MLP neurons of a small language model. Each row is named by its layer, matrix (gate and up: input weights) and neuron, and shows model dimensions 160-255. Each number is 128 + 32 x the weight over its row's rms, rounded and kept within 0 to 255. Numbers have three digits each. A neuron's up and down rows have the sign that makes its largest values positive.
A block is one neuron, or neurons of one layer that tend to fire together. After each block is what it responds to, as a language model described it from the Wikipedia text at the highest values.

L5.gate36:125146097151095110137102087117088121113149068106150161088131093115083112140076079071160090154125140129141176132147134094150089171099129182093111164108152134086174111105144155112172130152072146136076126139184082126148164111149100096098108127098097115148126076135105141180128131065088121212
L5.up36:084112100094072128136108124146154103101181119149114101155142129125099161068122120201174095150134151160123138100160098082072182113148185146102207155175133154130118141095143067096091088161116142113138142115109170143097148093158106166072133113133164168138151120143111118076169197193103127136
L5.gate45:141092134176151114130142096134131143062124131192170140125163119181049175109101104074096058144102039162107182136090167129125083128120199147093175124117182124120124149082127160129154136180148188096106097123120150124101213105090141124082171179166119161102124126097119131106144124120159148147
L5.up45:105096150141159078081117157108113157118109110159097127154133103164075149150138092187148088105113058106192158099109146093113124095085140142101142146123123155162116125116142125182107157174175102066104147156190161105082169086125116136121129100188114094126117152149136155088159132154150111180
L5.gate109:165105128139156111136175157103101129072132174079147192147166122119110130174097069118118156075094153095188119127109154158058164132145129094102109129192103119167079090158151097113117144145140062152099175130063121196185112088130074173148140121121092094176104121187100125114113152177125137167
L5.up109:136049143124137069113140105112129117102130101156177170158094102104108122169145157128089148128127128160124213194110071131123121170175120118061122133165135163119110132138111114098137174158123124097138197217089192157140110099162100138057074139148112102120110144150156107124171146144140194099
L5.gate151:161062072123114146111162144103108148101136182141197124139126084118121155160118095173117136093166100164105129134102143112069161157129163130094173189125148131066162036141078164055169162155153085164104138106193144129123164138131120179082117146069143120140109143126146127119115183108109123165
L5.up151:071121128105119134120118154085137081123095126115145114086096146100118166099144152129115176153081133101146039099128148118141122117112151118185122089138116115111111116144095066090128117121142158150181153194121097171135125133079150104172118094118159160102133080137125148107156169162137157170
L5.gate159:157125099103108149157125138129094127157122104094143161186136079137071243108153179142099055162162190079073214110198128166118105149072113062132110134129036131133140140123153115092126159144146161195137085135158149088131154138123106134107093120119122143131094141188132151101099144113112178107
L5.up159:136143165106064069106104158217114075141124185129144087122077132101110154102091099138119151100124127080062127113094117069165179159143108134131121148098168131104119126151171127130216122101105199076103123099164108146149111170114127075157118159149149136122152109139095091134076096175138126152
L5.gate313:147056142142071101098139207212129130086150108083081163130108107123160140143074106191136195161156132121063159132122106138109118104172181123086146144093129132074113159185127172065093103183096115167068145130126100192130142158168150101069082134150143183183084136154157107150118063154117143180
L5.up313:199089111124078075087122105150149110185127145143117165148122117152129120130076150138149110135150133098088161104127130087154132116149141095097155125155106185129149152176077199090146108124147150102120169124170123173156077144149166154085104188153084103143146109144192124136131118115144160139
L5.gate369:121168190067127119141116122102084108164127161079143104168194100154094172060109118164130153087157101144122171125139129158167076103113151103108158114162086145119119123136148114131158171156175129125145133172120082135082103130144197084134091193065135141107117143087057159167109124166104183124
L5.up369:178178139090174095184123100113135252184130125126123130135181193130179155143159121137069173142136116095103131170125141092140220113177135094101085132152133104109130082176096197098128134174133088189112134141191130169148124134137128203063120139150151128137109116091118107133132134096123121128
L5.gate427:117146132097160140098161101147149147156091121145133097197122075097138160153113110109109107083151103119089146156081089156100083111115115109124108136196111073124148127074122106172189147141151171140106156136180095102129099145146133129136191116120168149132130024102126142133150130165123082160
L5.up427:146071129184140121143134150079149170128138132182127096175101133169085103149150090103139104142105194132115212214084123174124092169142113092103141082124075117079140166136168135149175078100095121167117138176127098095111126122141088082152105086145152124115071128070169100150123153135112138153
Responds to: Main verbs right after a person or team subject in sports and career biographies, such as signed, won, graduated, led, finished … with; also scores and section-heading tokens.

L4.gate44:213168072160125080121158149089150131159114108097147193211118137100132123137129113106132140145159124098146171128125079126150068127130109075124171145123128116165147108199072163137107167175158098134106177088135144166113175098107064210086080139129161094123118100189082091150167178190094109087
L4.up44:103128129125160148089092113141086066097096169121163056135110134074122139115148146094161121130130131125125090094176114163172130142158025094141135102153089078086129123149111172155152145166146097069142077073109175138111103155147155088123100075056054082116126129112148134128121205186127148153
L4.gate51:194178156140107040124126154076107141160135147079126145155192107160121121116120107110118094154125113035146139157135148132130149135102145116065159123128129091186122102153094115170079172167149122193165134169168167100146164112121103179097115160163105166100105160138134179156122217104191143117
L4.up51:132069114106111140111143120138162129152175096150109163104082141148163077187139120143117104159163134156102075119158103123132163129110091124190156099119121200115151197110160155110110125106131143138094123112121098151165129155142135095180148152123119107171116157112117149097168098153084119113
L4.gate177:197149055095097052159140094088131131127115141071107166185135121148133103157110142163088126125109086070154145156131124138087038143110114104121190095131089165167144157130070083131088175122128179160096158098190140128126172064097155180115127164149140140121058126135128156093148195144138120129
L4.up177:171138069129127129112158167048060161141153148123128141184184154111148155105153137148124155139132129164079167159141102149170172142155063083111115143158147146175060184151113189117103107180147120104136165161172150079194177088135103152123090152110107132146140143180147181151072153153208104112
L4.gate213:120139159092201136107137129070113117122111173170068193157116087163140099110112159151149114136185112111107148120159099104177153083095162195108140175137113127055145179138110109118117125154116132096108124108093143135176211159159115175138121118128143136130122164129110193152142105104133183131
L4.up213:138117060064131126123123147136099153068165122147121134145126147110111125124190130097097146137150177120162154086177159146161118134124075081143077054159091148139078125177161159137155201100088131078088167127153119124101120099066121137124093135077098083091144157129132077181089159167064123185
L4.gate416:132201148144099106132121167108094147170144124071111129137148106115142110157167142083136122076178168107061079162114164115113156144113099143096170099138090106107122132138123090155139139153175097163113117100125176123147150161140177216085176189137068173111101146151111183107176151152120150103
L4.up416:168190131191089048190096116093125122126112144112112145126100100201123128187157140060151141108174127091136090156152133090117152152134156148122205090156159189173154102172055117127114125207154156164119189182157127133051137167153170178196108156153119149117093120124101146068147146105116107182
L4.gate444:150155118099166200125122151133117122068186055198087135231163136135173122102133129091104110097146106133081116105096146146157097116135162140098109117164090174089156160153199076131123159131122154210145157133110113141139148102143147195093121083143140096113165144142146113136129143098146158111
L4.up444:105130144174065077081123058146166115174127127202131142133132113151131111124134142118115079100149123107120100160123128100176126116095150116081121072186086172151126154206140152155108179113138162172150113104141154173170160086149091129090114137142056175158143159095158161151104121143159136123
L4.gate495:144132106131140119123128173092125157093200166172183137126180054124131123174117141094157129127139152142175154137136173080089157099117146121106152105181137135140140120126101159187121142063163125220134167130146139121139135120125127163148116081097158093145078116197141111149176133172081089104
L4.up495:147124084104111152110119192100067152122147179154137169157130081145139141199187116073120094153132071142137112141137131174096092116118142133111187132170166135124088030108183156126093136129099140148146139115118084151074102162172132145109095137161089122087114085173136139059132121088168119111
L4.gate507:113117148037081110112131113149120090130167110133156139102112070103156094123095111084144119168115109166116138194129121148178080080120154138113124123152155152150134102102132124126102196103153088110119171142171168095200162131101108168153152133094114156151098140189168235188182134107139145121
L4.up507:144140139108092094155148196190146110135193175126186096152118093109103108144119087092154182093181088146079114117122133134118135149150132095192133134136099126171132123103098107103073086164111126139118140129115140114079226133110059134195117141078189094110119138157102186146128084159133152088
Responds to: Main verb of a clause just after its subject, a modal or to, including split-off endings like -s or -ed (sneaks, commented, would take, learns).

L3.gate425:165164114178125081089155138126116079118118152125121106162116119106116167128132131181091072124110113120184158148108140083170161154121127130129141187138124149109128089191179133072132111173161112136052168088147216176156142173118133104089079144146138166133115146148150138119108130139069110210
L3.up425:145107131151112130173141130163113090149137150161150067105082112107088127083040068149096090148104138155069166130119092171137159142067119131163142073140128181153079121110121108111173213126135169169096162074169125152094141133165121101105164151122153127150132062116101129125130192102162136159
Responds to: Career verbs and pronouns opening sentences in sports biographies, such as made (his debut), played, signed for, won, he; also scattered mid-word pieces like d, y.

L3.gate187:088171086078129078070132156149139125194150170046133078154084126114135140096119176081138132118119135146110173151114100109133093096122109170101103108150141116128103166174164125134127153161132130090132159096136139137134142122113103164157184126088151186193088106142118093104115108202167108091
L3.up187:148132121144160135134118131136119156140168225134122165109115196120090159114101142061104080137131142170112118126144170114110144139128142087138067128107067168096135123141144167140174107111166132134131136136080172124093073118031153158114105126154099097109131148122191125164173134131088083107
Responds to: Periods ending a declarative sentence in encyclopedic prose, often a paragraph's last sentence, as in "coached by Joe B. Hall." or "extinct on Mahé."

L3.gate362:150112139110080119132174139107166161077146152093150135141166090168097155106145117129106138124084073080133138104133144097148111104119124146133052095103115081093129151040136135052120184130117106151154136134195061130095116129116154135091166138108133164113133061148160142162176093101127078131
L3.up362:185135097107177133173179155129096133073129098133097119099131090080154136181117166154123111138107149171168155119167134072150173172129150105178127138088163068167158166077102134177095179200169103064092173084118127170080098156187138157134137101149157166142103091081187107155048069129124147132
Responds to: Syllable pieces in the middle or end of romanized Japanese names and terms (Ichi, Azuchi, Sakai, Hiroshi), and sometimes other foreign names (Mihai, Huai).

L5.gate2:121123153074129121132180122161120077115142128107134107141110079153175095100108168169075181069146134133073136110110082061111104074143125170126166152094142134111160185152133136130099147118088097055155132050183107169122134074139109118071111144157110104105128112107138149154091117130116094187
L5.up2:219126095128126109091075134143119073134170126139179080139111130098095154098095112152115136106113138073098166073118082051106127111174165082091123172125189113193101086153106102098120124156150117141108134156180137125120072111134116150137136164108170097144100098132166132139127115156129089151
L5.gate49:099157126137154115146177116140139152098084104149131122180112048185097119070162154115117126137151078153146140122157112093137107141101094159213110142115117105151139131118106131160123135129138081179129184087141075152117135142113077118100185157119133120151081131125152161164097125120097107098
L5.up49:107188182104164125200175102111165164102121138116111117221152130117149169086167154123107092127196123144145133090147119137106136125157153125215118181086133112112082152092111150179134133136127119134084116116157088130106098160088107091149164164152101112109120120088157173164139132194137108091
L5.gate101:135129133180145091146134100129062161112101162180152090077155156142140178117127157116090148109137046127166121120112153098062094093159169104171119110135102132149207150046083174194136146072144170117108102090194158106115136115124082164153103140135186142052126126144153135145119116140054092080
L5.up101:126093114141150156203162132095101142155128135164108121052142105150157185109162148108127177090125092101102071154176095125147105148115130124121073112122133117111127130151186109122153085141191150126069160120187147151096168160118068179111114111140111122111129090153088076152065122146144187155
L5.gate201:117149121127136148142131128122134130074126165095158121130099119123121116167094157139185099131146142144094082056134167092159120070121139092114056126105102079067171085155192141107173136170096136146103140110129107106114136123163119166121110123155059182147171168184099115141141148120196171097
L5.up201:130134127174099155090078161105146113084155161105128144097120115122175130127128145154052160162157094177135155114088078172078127120121126153101144106137121060160183153214081174060116127147113137134130144114120103098119125167146076139156196135053138117103177097124152093119039189101077084081
L5.gate223:114095164154133140162149166126095179069188144078135101176138117100137131141146163104106124132076101126142202132137122074163119135126134180142138207089166157174132114123113132144128114132104102153172116134086134128150094107191115133093169119131128134117075115132173129168142148145061135182
L5.up223:169200135147072098134068095144221106131153119064144149136168117110094085150174122147132094084160165089157165047075132106103174093087103126148156141118107153073099128095134077186118120106137152148077109099173151148151101122136151165070105139100119117135144112135180126124156131105117122106
L5.gate225:121128133140131129122100097126121136128116109147178103121122131098097172092175191092108101154106104169115101135153109096081162106163154130139123141152054162137189157113115109140105114150070129165121116096151132158062074121176162067142117051185143113117149138148120117102051112120144104128
L5.up225:070111189132155132108114136133121178063100064156103094100122155074159099164135187077128190132101133162151125086165141119193155009134085159107149172144105135124143167150114137120142081158142117158156073105149122133149099110107144128150095111200100165161073119086076120098077176144096159101
L5.gate410:160108140112122156098113129139132175067113115120204122174174049132101181147091162107091165142149125133102155130149150042133103158119068149158165112116163155186136136131152072112116147110171094150082147063153109127181154105153153119117108122129151121083132169122115113145123172125101177153
L5.up410:134105140120081162142090081136116143136148168152110157154167154121078090094094150115159152123111135139133157110096100133156130137153086101111121138136096086140119116157087125128076150130136149196152203106124105086115110072112112126129110074069163104088085075134134128165126161126122116131
L5.gate441:147160125096109106177106135129123117165107137121194136073115116141103126092158143110084185126146110134092077142160171156084098116179148127104134105104118136144167166116116083092118172104153104150122136092141102137106127130103118120143087113159146133096101154174161180096083104090141163063
L5.up441:075126133114130151092167154154097122072117137181175107116160166170182109085170154129133128135157142180167128163146152111144160096116158135134086131085124112180123075131093182115125184180104207082131159110118078094157125130117079092113125191122138172140102102140157175147127154147055107079
Responds to: Inner pieces of non-English proper names, strongest on the hyphen after Arabic al (al-Assad, Umm al-Fahm), also Mammadov, Jean-Pierre, Estácio de Sá.

L4.gate38:155130106152124149094188129185136115115140151117185108194158131068138093158113121105134082080124107110115141138151089102126095136164119155157129089144121084131150159096170094084138060120151119153113132100194122107195175057129067114115143146118178214114104135134122167124106120147108161141
L4.up38:091162154092186129119129187213133152066165096062143104127097131147067131123152137126109092115118116145127145180096148122094110135172118194119129184138127119099098103161141129130158111125128135134060087075126118157160141161085107057045120079142105142120120136133129178177104102110090102113
L4.gate100:136153169100146111143138126088107094059137156104160072156168133149109064156072125106129146107066096216177133104121107183125120169074133150168079115135123115118155080102125171140137142153101085158164143092125116148137108147129066097129094128150200086123118097135163148101137163082158165177
L4.up100:129144103127131162095094157118179141154181158081175168049146093082147135118105102085091139098160116123134155127107137087139117128139117114080082152083151132081094109123105152129089134128094119142123078124109112083065064087120151110089082103176115170100130113115166148155090140137076182105
L4.gate127:126156070125158167133106112136108131158117107101181109130108162129149147105117129076094094209149112143133046154118087121143107066122115128090049132078161137116091071204161184085107126115120104184124133058135100163099112127149079128120130160120208140159115165144157137120118155171100124093
L4.up127:155089121099101176177158149141094077149079104162116118174093096088093151180127095097120152097122092141146059131109118126149153105099182102132105181170096076137123121138129119158153134119123118123185122126169089111128119176170109121117103116192167076138106084134174106101080230143123103155
L4.gate188:140056082141135143122163182110048104126105093128144118128173144092135179171132084096120127130140088116098112104189085126136124103111163082150128193138145088078116086113104109171109137084100062149112120120102137099090188111178182115042126156153119116101105123096136190103142135082097116090
L4.up188:154069088138108142082133143157128137113111133158105162098150132101118094129140146095111074089130081139098138140124069160093093167092142112191145100095086116111125160121187174171151110066102095079098138159075090039125156142087172138143097097123106133167096121126070114148092136084081083119
L4.gate240:055068118115088113111036168154156154122116159145111143150104101162088086168160122064077137121137154137164163069033105132136119107128106134171119093087150138100139094144164109149137153147136123157126068084123104069169146105137154102116181160120120057149141157098142115076095085094082071052
L4.up240:115104122146188089097130126172112106159118153122120141121111122151104109129147088109144117111062120138135120088128097150099154153173094107135163188103123149123186096080128130127158084131135104119106119079145175157143090094178091158137088136129101079162144149103068085163134126086108132110
L4.gate443:109119112105167151125071133117125123098198095042163106128122156072119163079083173129024135120111104191181106207118155123092105099144118124173174068190157136104114070134153107138115077087111199177192107159126130132141136131158149149097089123124120115152132124088126132104097121152130117139
L4.up443:164161103106101103116161120086086138110164097160158089118145148096116120145122167127094135128083129196136132115190159098181118136133190134144121108153111118094096143102106126116157102122093108072090088149089079089106104052102143137178183149211124114062115098129152129142138129147146119142
L4.gate487:137082178145204104108127196097124157160136155122153146128134151152068145137112137154136073078077140180090097102129116158174161089181138184165125095144147132136198172107163110065127038111109132122121145097085159126072129128130169125118124081149140142088107110095111135167133125164153153063
L4.up487:128119055075089145147155121115123058146134149095147164110120092184136154137136157080111071065098078126146134159127069172126115162081116123102115117113148167116097075121158138098134100115114111076129159140083144100086117162055130085157149106106175152150109165101129098080123162171105132098
L4.gate510:104107129159141148121120180094165117137148134144139135114099133143100145098085126115094097133157058173122170126118107173122120151108099143129105078109105093133151180151110065082123168156120160150129118141033021136139144161114144057092114143098132144153126133153120132161117137142174126113
L4.up510:087140150101137150095117141140133121071132151159159115184179107197111145161054153094084130155097081141089122191128113147135140098158131130140113064102113131152160146122163079113115109188063090146178096140074071170127134133181125069117146114123104120118064118107085138120131150095094127116
Responds to: Hyphens inside proper names, mainly after the Arabic article al/Al (al-Assad, Al-Nassr), plus All-, O' apostrophes, and mid-name word pieces.